config.yaml
num_hidden_layers: 10
hidden_size: 640
num_attention_heads: 10
num_key_value_heads: 2
head_dim: 64
intermediate_size: 1728
vocab_size: 50257
hidden_act: "swiglu"
norm: "rmsnorm"
norm_place: "pre"
norm_eps: 1e-05
positions: "rope"
rope_theta: 10000.0
rope_fraction: 1.0
qk_norm: false
attn_scale: 0.125
bias: "all"
tie_word_embeddings: false
parallel_block: false
init: "normal"
init_std_qkv: 0.0198
init_std_o: 0.0
init_std_up: 0.0198
init_std_down: 0.0
optimizer: "muon_variant"
learning_rate: 0.00639
beta1: 0.95
weight_decay: 0.0
lr_head: 0.00802
warmup_steps: 200
schedule: "wsd"
decay_fraction: 0.784
decay_shape: "cos"
final_lr_fraction: 0.02
batch_tokens: 65536
max_seq_len: 1024
doc_mask: false
train_tokens: 804600000
max_steps: 12278
dataset: "wikipedia_en"
MLP neurons of a small language model. Each row is named by its layer, matrix (down: output weights) and neuron, and shows model dimensions 176-431. Each number is 500 + 50 x the weight over its row's rms, rounded and kept within 0 to 999. Numbers have three digits each. A neuron's up and down rows have the sign that makes its largest values positive.
After each neuron's rows, "fires before" lists the tokens most often just after its 100 highest values on Wikipedia text that the model never trained on. A number after a token or word is its count.

L2.down447:528549500433533509450499492488484390521475402495589378440552506501544501539413458521523524465510511523585467381539506506473537498463506462442486453496566407508511443403494385456523461454467581436541455557458564465431529501511495560528496380572366452504531501593500426521547496550410459484503478420465466557407442514509508428461504553516509468463493576573529468403497570437433504505522472480465524505540589521449501518550505514501519471664529472444521410559425474485491513494506538461418539479486461467583433487467427449503519462551520480514470531515559488470516548504537543530470429486513486489562405501501465395599484517490400524484442524510522520469499432563591519518528512420434499532498427446506585538501475447519486498483498529472484452505498517549586555556537486
fires before: "\n" 66

L2.down1264:526486436459501467454513461475419457418539451558517549507549492569445476453548468468397499514543533489554467476551448403573469479535569461487501535500567487498484494548492429494532536471527563460490455503494522547519534625507523492376453432477645524538492461533540433506453532536452511523445492518509459422538433574523467449511465485473482463617490476491545470502499530564439540509446390421546591479566551545530515421507496488551524545455550594444522518555407459531519553526434493463534498542483551513422523438461559520454528458568482472484458399470554567425431409531487458541481472376515581555481550542490464360516491452429557447525447535505512567568510534495417558494464428460465520463572466482455490508566505506521522489492465504599509445450549590524493578497563528
fires before: "." 26, "," 19, " |" 7, " and" 7, " or" 5

L5.down61:514511487503505533492509481399502507493483524496496509537481565648534519464575528534514439539468453509503478525420528483551519506582422547536427484481491563464493515487524475600530506536524436543530475483520492500473451422561485566455519507536466489383513538550444438480482604486458538422452426486529428535633466404411461481465470567495505482463474524408575498406516450600479506568502592466426493484483477417491507582451576493414442543442524463584498577441568421491549476454441534476557479454493532484500506502488471494512485497445422394548501528441523461505552530458527443460475524467501528448531559505537508443508447526457478505405499617508447531542469516387540462561549576721412554524407391530445467473490483423544536570416541427525479524540471550490464477466453519
fires before: "\n" 24, " He" 14, " The" 10, "5" 5, " It" 5, " She" 4

L5.down957:563494545517518430437534495487553482538447447552452548478554504498526528387500484456466549659469507479629513494553340544474573451482545453562534472565335442519520593449489560445535521610480460546565433556477497610556482513544480531543644565524509490560556541491573596513537535476500576565421460490427568509567555521504527461432417506380453348564515392458532478476526425540562526477512555536474461626521515615456452555482480420371501523512461546486545470549462527479444484431599433466519494454437452550520478386394466513496534510476569550466521474421520531530463493459493451444521570510560575464519526510524493505475514557533517499511496451512521489619553499461492447528478531570492535503529474490447465484492546476479426465567464542610459509462520598472558445531454494
fires before: " |" 78, " of" 5

L5.down995:498489481513482448509505515610482471543424499521511517563494548516496475542484480527512482530619497593550518506536531491428482467422552516482522425474540452561588504530399449513513526508481481536465532430519584416494504490445534538532559435513587466587484565543490508546538565513414548460542432494436583469470475491507507483427558515428479517468412513474532501522558493559519582571425478476411445579476476516495502518495460420461393466611506522486604492485547624499484530516541560548459554605466542539593489497442492585471481485535521522505562493509430552533548459452478396510454503504411456488488497575558495559497494446444528527496575504499449580506557542466547548534492465407574503531481510457429493452516486472526428476598481514504550489509456531486536560481443433
fires before: "-" 31, "|" 13, "\n" 12, " |" 12, ":" 10

L5.down737:469530513416561509489512516578409539383472458485510526564560450467518552497501474525545479488506527499402526510552516365564496480579544537589518523517539445545496534505511516561418459533590514451490576490492524507399581497522523544504576515498545520567516493502470515474566582464446460560499500481436542516569476446500538574489496510424442535523480477482470511336491488564583412496592529604524448472479503522513491475542539528571511493471473558530525515466402534466482540467515532478499570546546526523553548505481385494445521538555564522489499538499494477535552481513530519539471496572601487542491538479470536459561530472590602469552592550489498495462533476461527383469465436647519495517404485479466503375470535572357441551496489530490543557524504547465618443469507511
fires before: " |" 53, "\n" 17, " the" 6, " " 6

L2.down1485:406521536517535437508533490532542400469441622484476483506502617573516558501573613578515478476499527445440456526645536482486549587484417494527543561461504345582506530513471496566509436407462481575493462494486442451533507553491469441512572448480556482530499471470454448519390508511483486477471524500478488424487500569459451485568496457596541555514488531536452498555558499473520573546484540477476540492469499511465444521465516457489438504420542411490502515546586452480536423525542461495480629463563520541465435525468544473514495554501382483446527484575447519413523425464517504559435534471440498514523491453453512542512497489499441417460476522568469498628368494531591487441546527609526473520514525505494450494433466563546493448518499418476441488549590465494421526507450552
fires before: "\n" 54, "-" 19, " and" 4

L7.down240:449519536506498527492531503459502565565536475556515477466486474464536539567489478459531521403571468496548508513459516494504580411490397447492549428570555472594472508514500548506460543423456540667518462445420415428508460490561449437568599507414430529626539414436516450483506558444538465506490435501490517543506509529522447526489398523502513533527637545438468513425581491558440491540414521451445571410528559581478452383489474454481512470449503585532444519520405542477512462478455569433528508411475407516558530556392466521527554508500480471481452550503407523523566442439509498428500585478491531472503529555546524505593576515451555469443460569502491570538552524572521439466470579438495575433483604471555483423579529453469496492504523499493430535509456442458498421433427561
fires before: " |" 60, " (" 4

L7.down211:577483478448573515444427539497489543575551507495535430477493508554539541445547537440430510522547457487519473500533490498537509557500542546463579474516410415447571603470434505484483441572495518445451569553569478488491505536405410474499477500564521420493552636470534475489479528558478474534510449472460414470468498555487483433439496410520549444456471482534527496508511473544584555433472476515500573557398534526588502422458374357491543526450472427432466514495474479489514541466500348499593403515617420471475492501567565517520531511550408570492511570492550541543441392564420470472573533509542542451453499571547507508471443438414528458500526488532513414522601463567404510460513499485470544507492483534489428553543479534489577544482474474538518474499493503455437547574517573
fires before: " |" 63, "ist" 5

L5.down288:543560459453508525490494542530517436434527432521523518516547544499476571432460439512512495506589521465460474630451516423476562566532500538517522499521549524510466444403434530475498523568539466493556482530484479450462410471518511506538501507549571565635472543485483478562515525490433570486543475493583536529434541473499592434516483443498457429613515407445545455553548454525534404501454485472535371486491547510526451552394578557509530556572464493473523570558532516507509582472504530524421501499567453546550587594554440493527493493416556490428514522480501600534490521530481545523593469404393445393423527455488490381505435499474542461454509478547437525440486426514495496394514557487426536527468544509522532501474484449440441578547508473525507545456477446515517483551414571
fires before: " in" 23, " by" 14, " to" 11, " from" 4

L2.down24:519498525435429525577438462291529506545566491520485513542514440537526537456491515490510527497601566511563543621576452494495465504491538587455542490535544492498459320557491505488564510502501472466437492489511482495461468480480468492523571529519493503482494487466538468494439486508560535449557503527538515404471517551567544448498489484490620520567456430443575539526466449525536523569474478502511445523508412490438530526540489549512498495475518510476543552491526522463484461596444490529518453528554512454471514488420629459461621529523548578555521510461522479499600528477445530394532477444541420490517499553403541535491565453489571507419466488556479565462452461603473517418507448500476520490559450604571466510521484534487406512415450527443532490477528479487443452513452490
fires before: "\n" 43, " " 11, " |" 8, " 0" 5, " UEFA" 4

L2.down954:508469441438462620434453518445521538538492464519451493508531556449513470584539509567550525481507573478526475451568467510433527458528479410500541514479580528531472544444574509496620436582469476468439465552518484492499396584558430494479443436492541481450485544491529468400463572423501539482537539527528558599543476461542473527508494504556522491579534483509438477460478483515487465525464494534478425495449527554570453536491508398478494473468467550478508437527469492520570461415425479485555445464453458521484454531568510541512440428495436578494599518476491455614486476522546495509480523447448512490445547516515507484530491532435434569511492500498549510529511489516532517523510426526539474515478552538485463494481462524527490525558456551497488495436535539530545554438533448
fires before: "\n" 95

L2.down1509:450537491542511503561503490592591488511538466591476457572493497596513457491537481496546463503545437538494505496402463483548464500537428557472516418529482509543548530460565467498467526519491513462500487458543491484558597593469499509554519509572464458485509559543480444523499454455482489509449517538446394404362475619492529454416558480408512401503501561463475513519507520474521490482455479542473453418562457557430553562503489490477477493493438460415487500465461506484528541432444549603514495576544455520451473458511503521447370484486502591425476621513528479462512431524502509501513456456489560462515506496491464465555455518482439600486521522505499513607495418504534615492411598378509504512513511551531529534492498590402496518567515540557387485668525561523468522480535548
fires before: " Angeles" 16, "\n" 12, " 1" 11, " 7" 9, " 6" 8, " 9" 7

L2.down1002:494583469518504493444513407491521528453521438492485458493479492494441572445529424535545428424449516538530482509478541483503511518499453438517483474496535511498515514463512537436565461427471571566418573556448515478607532537451378447377617459512617489556500558448566412441500537490484580535488592499518524401490493375514443495513518490547498515521472429529510454529525472525546417485471392432520479547472520480560508464595490468494427526433504471373558518481445588492433429373467580509456433427477443482531498445452404503434434484444419483518488485478546485526439522547474529497423529534449555414495441575563519442576541464482540528569566553484493499635525548520485571486547523481499489554628532550506415509448508446482507461570478446553482489486494486497551503492367461
fires before: "\n" 93

L2.down163:494571478547564515451459511502527452425499411457429459521529531481446575454475431477538429494435592521500486400496450542411504463537485552540527420473486480488497545554562525522461513468491493478483448502548505545468419542496414591525511500481537497375537497461544557497436513564516583467489502524486445501491528499510558495529447528464466469445520508609424541567515429449474453589540491512458534532550497498597478494475501419420484559461545511498539487436639560539443615478561494589595562511411524602572549529534355442495518453461511571508541430462583521542508560493562485456513458534429487485482570458509583539437492498536474594505538586517473522471461489524551536507521475619563541502525540584510516457541476470542462547476419540396515518480494410475469474527487527
fires before: "\n" 95

L7.down698:511458504474523464527536529483551501473472459478550527566546538491510512519468560495470587426479523555544597538508532462559523463448533470491518504533461573491508609502481419544499445412562573448498519564519538488470502532461601622479501498488531461451500541549510577442510447419428522498413452566486464510483462405572563474433496416454459545507552565496553549434457480479378590576558489497516537489535579444570466550466524472548471600514520531381521417507495438479439557519542524439532472452546485497438543552456499499541488581476489537454596470550521518521537521487591495448445498510515466429524485540499544449466520508443454529547524491445516494521479469499534479463454572552522442584460544432463534514426553501464438555527502485527466588451488503487511436509492451
fires before: " |" 67, "{\\" 4

L2.down215:497474509511416534501481547503655560521482592468533450505556524495476395555514471495447547559470604469368490480523463450484476455427429440491560481482487495438532455514544528443591503518478481576459535545410418521469539517500479492538508512408452450462415398435423522423505520495512537483506554541537437418535419581481490457460470463483519458512540555556488537392478602464501586515503457521544424514389534541524474543442543461450545571562460471510542477506494552450503503477417463551476557424540452526423436428529518556563546503504561537489529609535403581463492556495459482470602437502481494545544492507497440529486438579405399466520483492521422602487478541572471473558511540517536452543515521444484483516412429432466491548431552539561518590599450538481490515532559496
fires before: "\n" 22, " " 14, " Final" 6, " 8" 6, " Apps" 5

L7.down569:513490489488431516581547502531491489447578563658527466518474515502583558517504511495454505500473449509538361478460447548477514391522549501510507497414463479522492479488503484565498406516563541554590437479512507546435580518529572490530544499458506532508566425525469602501530564546576470412394510471438556532575482478580627587499551446432531498485450513427580605454444556546503556536488504466435528415517471441437503511523551517521402619477527605566524615457514465589578538413453481535430471472459511412444503448508521480507562475513492526496508445495418448387562526529573436395444449535431488464520554469479438433471488516499522559491459476518486510517541392492430462437450584615498573551391550443454483467409577577444459526553472494527479417468561450478474476512537476
fires before: " |" 54, " (" 16, ";" 7, "\n" 5

L2.down1033:526641489564483562488474504448570552438489439541505445450514491467516555455488506447538522519460473464508510463536530494442391497496565480519523585557514505551457519482569549518472586450467564438455531513469437509566648477531545450557460473498453500483493472492541524547495515547483565557504488591555449474540557463447474422471417581503495509537499504472524505553547542532518520478472517464538497499489475452427434478444475415473460489495469468515578553439457567557519459532574524461362490529643484457547482490570456437503562561505536417512515525454615466517532528586520508498497511443450459545483470523567536479525496440480523450380493507531488476460427550515525557537449540527463404453521590441466453567466502509473596546453496414485439516571555560549528469360535601
fires before: "." 20, " to" 11, " in" 7, " by" 7, " on" 5, "," 5

L2.down133:514462491542471460511447543499391450509504589477501414516464412514549543552495428537601553564498549459452449498538498510476546480574439413528440492395504455551517420476576461494545496465554548586553405527515457419460433528539387543475534496441532454512472455526490501462516433537509619443527488503518413547521419452553563468534523474465488509442453469496502503459462478503523534527519531497585487530466564578535443499454466433458467441418576501528574559411411504533555383470523496473491433478502456618490469529471462403476454436525506461442438476500532483460446492545485511472448522571501526463400520525481521452462421505595492554533466574465474450472508492620607509584487615418483483494457553526499526562336471518392527540524476566482492458492513536589495563449532548
fires before: "\n" 100

L2.down144:512490429478423527470530457429532534517559533587453473550493435452518442535396421513491465486498609502518553499478553528521474583575458444536569396491622472523447427544466437411510447440501500532520482507450529413484472480514458487411477467531493479477497504423468400409560596516544448497433546480456468461544465459461438419550481492576458544540492512536445532484449522454558464519484439512459463484435483491465566514501430501365606482424544459508472459458404559459478479463384398477545504550547532538403503542451570497556559510483550509441475521475556593557569550540451485524505468511455542524557474502455454467475459525556427620536547460483431436431447578500384509492610489420485496464470456471601487447555508462508459531518528492376548470447494463523475539426464517
fires before: "\n" 35, " " 12, " Goals" 8, " 0" 4

L2.down1342:488526573530577414475493543582492479467548433477571485430511470545545484450474528480515561477448453478537457513496556477605519486498443509465518482467492544570499479443506579525482612430517554556461450546508579468514500581498501561503421518533571592439575530533564466524551468477498499497564572502545369504550530417390518530554503479506437433547492519500373548426523433463563445549388574458486511515577421510553439493472595423495441513470559491481509574474459393511407468570535565508467554484461514485552492537510459472455567519590573451552424489406505469521531449577526458524502511481521462510517525491498548468506552623480579537471495541447473532498364423502521518508478518485549461494501525423484449567486564476411603537527421411693458523421497476481495436506568477
fires before: "," 32, "." 24, " the" 7, ";" 6, " that" 4

L5.down1052:461551484571530616548493556473527486549556559505486517546427466494562634492454495448430555568395573440580447461440509441481451413487522452516380516553430444503498555480513543533394439452533490513443419448582465545564525445465479503468524427531443488506475496488492493509524530456429516556491603461546523504449532502533528551506472523560482515520557451429496529453495519452521458523496482506541419502462469440384516572559497451484532539435406490360526573526516465448543455559445497538533477493655535454484429563468449493536442535534519575484542578492497435478518438481509465467460441495530431456522542542488537594485485449455447524482536523554516425498483504465517553445423419409510524501470512481657499497470448501530469468435559487396515555422478408473580546474468531
fires before: "." 26, ")" 14, " |" 9, ":" 8, "th" 5, "–" 5

L2.down636:509526548511477454504478494466541482554494541569563558576412529450477461527416425502496412469467533545462477504541536508574473487599479580477501443452569451523550372440552512479545463460527493547480468469422525456503568451372485565509560518518435482538464516477551375456512542491485550504469464476406436485551480468600452489525540473499511457605440448497546535455484561434523429427473526485486511464376481533501546527474547498502454497444525533481516470416407551550614567443480516533539526531517507448442562460590489506550494441499529542591403488467521444477515566498467511590522513485361440641483394508434496481443599585494572478472444448518443408497467475604492457497528469415503517449494494522498435474508465554578459472485527488461449391501511496496510452509492480
fires before: "\n" 54, " " 6, " 1" 5, " 2" 5

L7.down492:540541559505535508547432470487620495456486486430405469516419530425497573466432479507346530507483488497600445489492513543508545479582466494599430572462429469474438479554496565460452476513545619399458476512585526488409468433483494435463523512485459377449603420529471522532460522534491504463569413492532494495527467486477546595406402485519444565570553510442533400471489532516546503600485445478530527465461457567523501549413613523492492497456517598502567450500516443538438518564538456560493565521407470443427409462474428519511508495484356481488549544500464487499500446544524561458441451586545542528507573530485504477509407491451508506457432469508445588477533521489556463387449509519512460467597496491477436503525480495519552489435506576571569541573473463518458499533552432
fires before: " |" 49, "\n" 10, ";" 7, "," 5

L2.down118:492426460505468556478494486551450484464511483513535539582478595563493550524453497459575537530519514463501428590496426456456535482481456463492503544514445497470603484516609498493462492575506554512536469520502501570531391529490510476573527557451475478580475533449432513520464543498559480518479479487469467477498455473576491516559505470419563520451468540572579482458535470458504491410543562581480568452502562512430494460559519571516558542450481473534479549525511519454484429392505492495421571562532409480532485473584511457543460460463337525474510552512481524474459516537536542438448499541536533479409503487368512457526513495519527552468538486471558431451456395505477531549512569442486500565517417415389502514480487505496542476442543551546518430463445530499534551469555393
fires before: "\n" 84, "=" 4

L5.down262:447599442427567560558533454569568465480426551535477423537438547480515509450518588582435486443549570489455508428454519494483511538427441495442483457553448500471522627526435524456456471515426512502568487574470497480534487521520496511550561511555422522515474519445473563552416515518535493500517475482530483552523469461527422513509433499545558462514491550487601446475515487431481494501498431533522618500461446418497419585521484416532463456446538449518383563514521413479486467379574543473445563516532552439384561528485503499488467473520493459445507503465521539424583552516583447472565597451505490514549498518475529466481431577530541506547436415502520508505420480418498439493524508640498531518486528457449439528510538512517452496608471534509469554468429494536499540635517512
fires before: "." 32, "%" 25, "-" 5, " |" 4, "," 4

L5.down1544:404533502470438525467477483523510470511377451558496422488548491504530491506526458479392505504488497414499519492501541504459443570531530468486501542558388513452553544528510542568453449521568497588500560567536509496456408486469547526554496437522506486481559547467431555392500597533459542570435425518477508460562485486548489472511544504523510552458488652548438432420513575560554489483481445485476407644425456409542463454532519491533372516504477497551479580422408489512523519443548464494482540543460503535565471476516448549514536522413489502539563444476462526580442536529507548496497498538483493498621473533571527488520561514526458521543458519530428431419439449573537517591583532595527440465609530498536560455494432484514606484403537391512475598481508461515524419465532471
fires before: " of" 55, "," 6, " into" 5, " in" 4, " and" 4

L5.down1719:487469450477493467426447680479498433483565532570462433528521493528563395593520498494532593404565526534467542524464504492443493617584613456440507439539462458520480504418595589500546435499600578513462516465490415550561484511438482505490449541408532542541534543529573586493553572497476547442482501451464462537487486521481518429478519449603461468467531415557459474558469484552526496521450557524475485499485440513530489479476477519521437490464476487555507467509510507545489543433447511494437535567547446570537449510511474532446481475515571459498487588485477460439527420526473448402525460492541467520500502460549443505470495525526481485473461532499469450425529429473452506490504559431558483449549515550656499453424503442591549448467451465509518602528472459517507487462586518
fires before: " of" 37, " in" 11, "," 9, " on" 5

L5.down1429:469442543528445541480509533506482463562567432494477421525479504491519540475555521519520465445491439529474444590439447449432491451433539413431552589508468573438494439472504518478536481532419534518393556425599488530529563405517506528563571548474609499443331470562600423409465572486502502551491482419488511573479483450536514633399486532565461448475508488458550549503438533596629476453527372504500442497528475543497532491406477540455489537449590533509465560539565464568533539524494477488455455466464494526480505523519509541452509486484398470515394498469487392520467422552519569531448382517528565485561480509532512473564480487471482452533453494508528389470467560454508516442505502435523505546495553488455458496583464505505593470474499458458537572437541420509555560461450411
fires before: "," 49, " |" 7, "-" 6, " games" 6, "–" 4, " and" 4

L2.down846:460526550511395514472511599539510530405503419547481496457433436576462501594623561563478497534533448494476438555493539492456564467594512477466489532438522554500445540502483447487400446515550481458389504411469510492482446524468474481580478537544516487534581597497407553558522544515455457530434477442476598493565538488396563536397537512499552472569494516532597548607461479486567456425483479478530476581471429502503412489475509524553571514450559508414551547546566474397426504524482444498548448528560576536489490561512446464489472523386490502556566557522556543517440519555504514501571449473488480524560502466437535509453520436534453565531536470573450458424524446465486534510440550438458560510485517488511447560551516373530546543485414519509485552467487524536450544449488506
fires before: " by" 19, " in" 16, " on" 8, " to" 8

L5.down331:456525550421501489433518513538479536401585517518517473533482512483467425451507519499536381465455477425572494424469484451505499527507431417523496503509576460551522493595539455524484509531525580516497540484526527479525528486501471484432533415454420547432442462605556580432577491457533466411552501486529500524423487485593442479534468462415578455550548454480532360443493440442398548471478529499442470484496489459537499464485464458564481539498552477491578515453505593444537536489511431461464514356502465443577419515514570559537426506381555447494464604474469463451493497514417466565478519565514455414526546570551541480578443567517523541532464542425393470560489521573545471594500534526517529509501509563553484498434531565463541503513583432497408466466506358485516404538551470
fires before: "," 28, " of" 19, "." 7, " |" 5, " in" 4, " been" 4

L5.down1556:468462501514461554540530448501488547544521547455456434530496560477494450486490562491489506585490513430382466504562464514515524443480451431499510404399432410398437407468460503445554528494537554515547412447546367478504527668441520449515519507413424560459528423530535557442564473498509417548481504524464510500518483460625466504573570431471496459505528536436510514477626515470419535500517487405482495493521518487458493449453534475474520507477472565545544447512491491488517523582569475469567556531463481440598551514534512374515473595558573500475441490483524476678478414574514516554505554548510491492513440466501552575503580454493451517503460507500473567572571429478497467532581538500494585575535569620516472426520422484524533437418459505554522491514523482546474460578456489
fires before: " |" 26, "," 25, " 2" 4

L7.down479:495518506492554461506477524623564544501454420477546504522481417450490465536471538559615534500401592388511399554442483498468577492442469471517453422459512474501523504557397423507536542512517513464567442481419503558514573472534490400586489540590524509528430513461546539677567482538478426517511545488395501525502642501509501521417514547478524429529600510537511550451434493491502575549644536443397506512451428523522532474517532569507505532529486485499547470445544570478448443451543497529490515501477507445463514459528470443492544513565521488544525476432564455462566529456552521493541450455499569514496409560457519484477503543540362423550538556550464453491564475505489458467443511435457620530530584582546516554471526435521538480556434453459587509484489539497561459478464420
fires before: " of" 31, " to" 16, " for" 13, "," 4

L5.down1431:456413520582453510504565557587479536518555614514505545527420492500529467515518497507544549578474524456430480447476519532523605521505426498416597518462540492500431507487513446460618527560503456588492564379542466527540529495495500475530506485515475542484462483572556540499509506511474418482501584467419562601461424469461483527530512611543510479508503404505561474513515479558502581455473529501467456508514368532499526470461496439521464505404531486552405455464660519548528444587383606508477458551426461491472418547525503524584510404508484535543477482549479478493463490497501498505546468560506412505472479496431505532440432525511556525555417515480526573554566579506511445474508484499450597494597526501533473426525521377479486523424495531437527455515543389484465439501504516
fires before: " |" 58, "," 5, " round" 5, " the" 4, " in" 4

L7.down769:484475505500488505569554478422471483532459408546490544455622541511521467492499444430468453450437397493430492534468471514570513510480493534424511475514443552547438508523451580536481449449476549554502613449499493449487444435564553507477485536511449472487510546576572484568509528508482537495522469471535512522497457562529521518568501498452533514462487442507445523553559522531480432435552398484535566441553538540471541375556526522416521537503557517526439565607468541486546535391569564454444528569401608441471560487470487528460584495515500482535507466589540481547524550466494502546501461473373522527433486446529584647531435544495497438519433488372495514515491436524657488448505465529476476626516526532477468510586460486452427517581491535480502509526539457455433374481568477
fires before: ")" 74, " |" 13

L5.down274:468484554485581553542457558478535504532482504478380634482486595567521534590489450551500463503480454482553473465509559441461501451488505568506433519434504525561558468454518428535557573516507363549549493540603506477438510559502545468519594477590574555467439525430514452528511537507458475503514490503425579459525469456366524453488504468451469476517478565528447472571533590476522532539604556561455494538461457486424483384527438471433536527508486479466490569433480540434485430516494523486479512495567550410431451437459475455464499461456470426506476483521499487413548467495563471483385502573488478435604445511458477519490509469460513497509544512441445448603498539602411479484488525514463468581523482468455444498546452524441484498528437524566557480509544423536442516401460542
fires before: "\n" 71

L5.down1164:499466479428591482523575485511531494463525464503555441526373513460476405564469611578418476525538510505508460521475466592536501518458528502420425464564506413510468444500554515509475469528592480497530490433566434415438403516476517458535536460540516438481462524505461454501439523559439566476481398513492453476556471533486388505494511512511491517537570589441497385493410522400535395517538433530439453543472481420452531484516467528468530535538517478481500388363506471548618562451543496488387510512581510426479516512474420583472512494587470505497537529370473573497473426503465479539529494587554474558486544473463466509490385458538524574548553460526544533487519408536481523435436464511487536561533487478448539573543415486499430564511498447514567571627531453455501528522412583
fires before: " |" 58, ";" 21, "," 4

L5.down607:551567503531570463553558505451469552542430515480503585504575497569483491501463491487581548471465518518484479566479492503542448449492501589499492558558449525444525476548513496589524570527436397548551579513494425350466475540531477498565482487537541527576495532528495518444551454481447468554487494497456462577430503435471576427499436515476567595530537479464479537444610481560507426509660437478484479456449392557470496383381476488540536447544478537444587515559457605511418576435485500510553561524585549462439516443515544502540400537548526570408438490397489502504500490480513515493436405488339496515501572543519508445467455495462463499507490473556465493443523543525471534523477462502494501523492513556426564515534449503507561461502480521493451460521403403526611424486444502
fires before: " |" 59, "\n" 4, " of" 4

L2.down139:521513451505518556546536482611534512613487509552482558390440430495484532445479510521542585494473515483543519462448492482449599440498528511497437629499474441558474447450538413477499583460484486463486482499454523494522492589498510551544434409468484507481555439486506503404532511599451548612530492555561464546484350478501489514429542538584553467506424577543461541539436467514437487649531467507588547475549517546468511570480581440499530413551530496474463554501515427426559520519404504462505462438558507565501489569442446450425449510434394451482469541453537575431479531535467538542541574457474532553477577505495552588519478469490536503481498542560460428536390385532539519518473457441528390565547514448578493504505563461469457475565552525497439489460546522546444458508459507
fires before: "\n" 89, ":" 5

L5.down1352:411477526553545516446505463398477522481443487484490444484529514431461484578486547636462444543461564508516521591486514610483460514418503508402510448512450417544506540484400546541387449474546525491442540442564510480505536530502449522517506525528475446497571523495500594463525340555489580385447451532497449496487479611467554507476579486514536498552424453526527526437567437476532391452518519537525474526502518524443493446432501436557523597486514507428508512466388539486497550465479492421521512461578535399441560514487478497464476464463375520529456443512530469500476514494545487507557547426487488539613487508496502491436469501587468500546480490500543580438526460517555444502528540418486529492566496440551488504530464493491474489422508522566482510481403484502444459491485472
fires before: " \"" 41, " |" 7, " album" 6, " Title" 6

L2.down872:460505497416552493504520551483468515397519404489505495404497463460488453435558433463551521508565421507514417401475533549544500521486553546497588509524441523546407512519537496513370437462417554450475409480529500473519594543472499515497521475458514517511526533415536488470449556422407512512553587415537498444519572419503525521493604548451466443535518636430516509525494483498447368507540517551553446470427463482509558422346482496452458511550476574480504585457444481564498442536466538456507501586415452419504491413486447467447475594417493450503553487515483539492430499502493365523479479473484479481552515552460557489596503568563557535511521468450554621493423562535477496501488551559462490430533454509503475536536498485521536458495388524577421518510462505435515438397503554
fires before: "," 24, "." 21, " ==" 9, "\n" 8

L2.down226:443506486537497546474433486477584487585541453486478553499540393460494491517487566443550494486582491419572539494533497463437544513535526584498506510498460420515448487535545473593535503542491467507555444529412432557513474482495488490469492458454561516613507487397484466451494496440496519524536480614453490515539406580526462520625530547532515488575536444507507523515455511563445495598486468486456491497497536419477463500577504560430458554387487537513416434573537594464474524440449511494471451527451505559464467551533361469476589445536511555489453620494544503502503495532416496463544536507457461532531426530464574436477477569573497553516526448468521392546509399472573583470539515477513495569559511467504406574476536548534523551531588568510514454482490411528430570390535476
fires before: "\n" 31, " " 14, "%" 6, " Final" 6, " X" 4

L7.down1529:544479487539529530500476495568559453493533522516546518546537524482535478565462475441559493548486573488516426566486502428540596476480544502562483474504522604483443550550517548454548489553512460508480551526566502563505498556383512458428579578562490468464540547448448394527493531457458536458474509495493544479572457404729605585507444546444703452431516561558592458506510486460473462526544582480424527499500523461459519370496520540457635447515530529507509520546477415540452571477486505502519494484556505470505553488531473491606570589488516513544451436499518520468468506449536549569397448469325541503464460583514492542515506524505461490520523449576493442511427474480542460514482545511502409441489542534488540535529581478574534483510566526571537454329446470506482474511592469
fires before: "." 21, "," 19, " with" 7, " of" 4, " for" 4, " to" 4

L2.down1607:521488556469521503507376466521515522547488502549570537534482447567505545478567428491452525407472470512500525470497631441516522506556538512533489388443504485611517519497489454610481411475521478506510486488496510575436515523529447432530525478535504451446532513506503566490498504519525472483473457569480436498553466499549455474466497554522549558455495507526492466533498448543480533532516488540379407555490526501570436496472519503499447539472486545432604438520645476508503536561540537530517555454442495556493548461476439399484479499554376423431532475558452501552572498514530542490560479492486546434501543510470525510512473531426487492478523530541431482508505496501489578496556549567444550518505498501489498528469575455426510505509468529454495516459497490540504556532535591
fires before: "\n" 99

L7.down867:489462496532454538464413488675563546482507544433525516510459562532577526446406543472484482524525476472472552493441454550480469452518605445493471508525497569467458440487505553556443537429524494418509576532448545461399548517495377556463471445434529477466511518553543544456523611474539484557529415441477437479419509468575503604471539479515481496509580452437523440480584465422427468533578496526434504519543509563465533481424476425502510520430508502469553470426573464495519517596477469440583516481463518504549514482493519474584410544489621444556530491635482504505530554482520562542518510486502499538475459491467414441492593424514437512559475500436496488505481551412593519478503575426446479523533535481484432407567478403477493502450448581459464459435469526459512663489432466
fires before: "," 25, "." 19, " |" 12, " million" 8

L2.down1161:479524608484474559473526468588571496407463544530512566405492500580541484441426472492510394509572475478486401527466426494586409529497512574572441476507459454513597663456528432489451446571536539515555466437505513502477472516552471581535494448538465468518487525485533474548565445444535550505470526491526543522505470514506547455491486607408501440562507467407402513534444492413489414505567469469480497512612435465459570456461465622538479563498401587520467616547450521484623476422517446529493440502529511505521479591514475466450435546499449411490479470490546510520512494452465431583475493558491496518573544367673505468418458497480482468464471528485506524444447509548473454501557454560519459440564546444537536455514468563442440509515421496427512446593502502508435548449422505
fires before: " |" 46, ";" 14, " 0" 5, "Sport" 4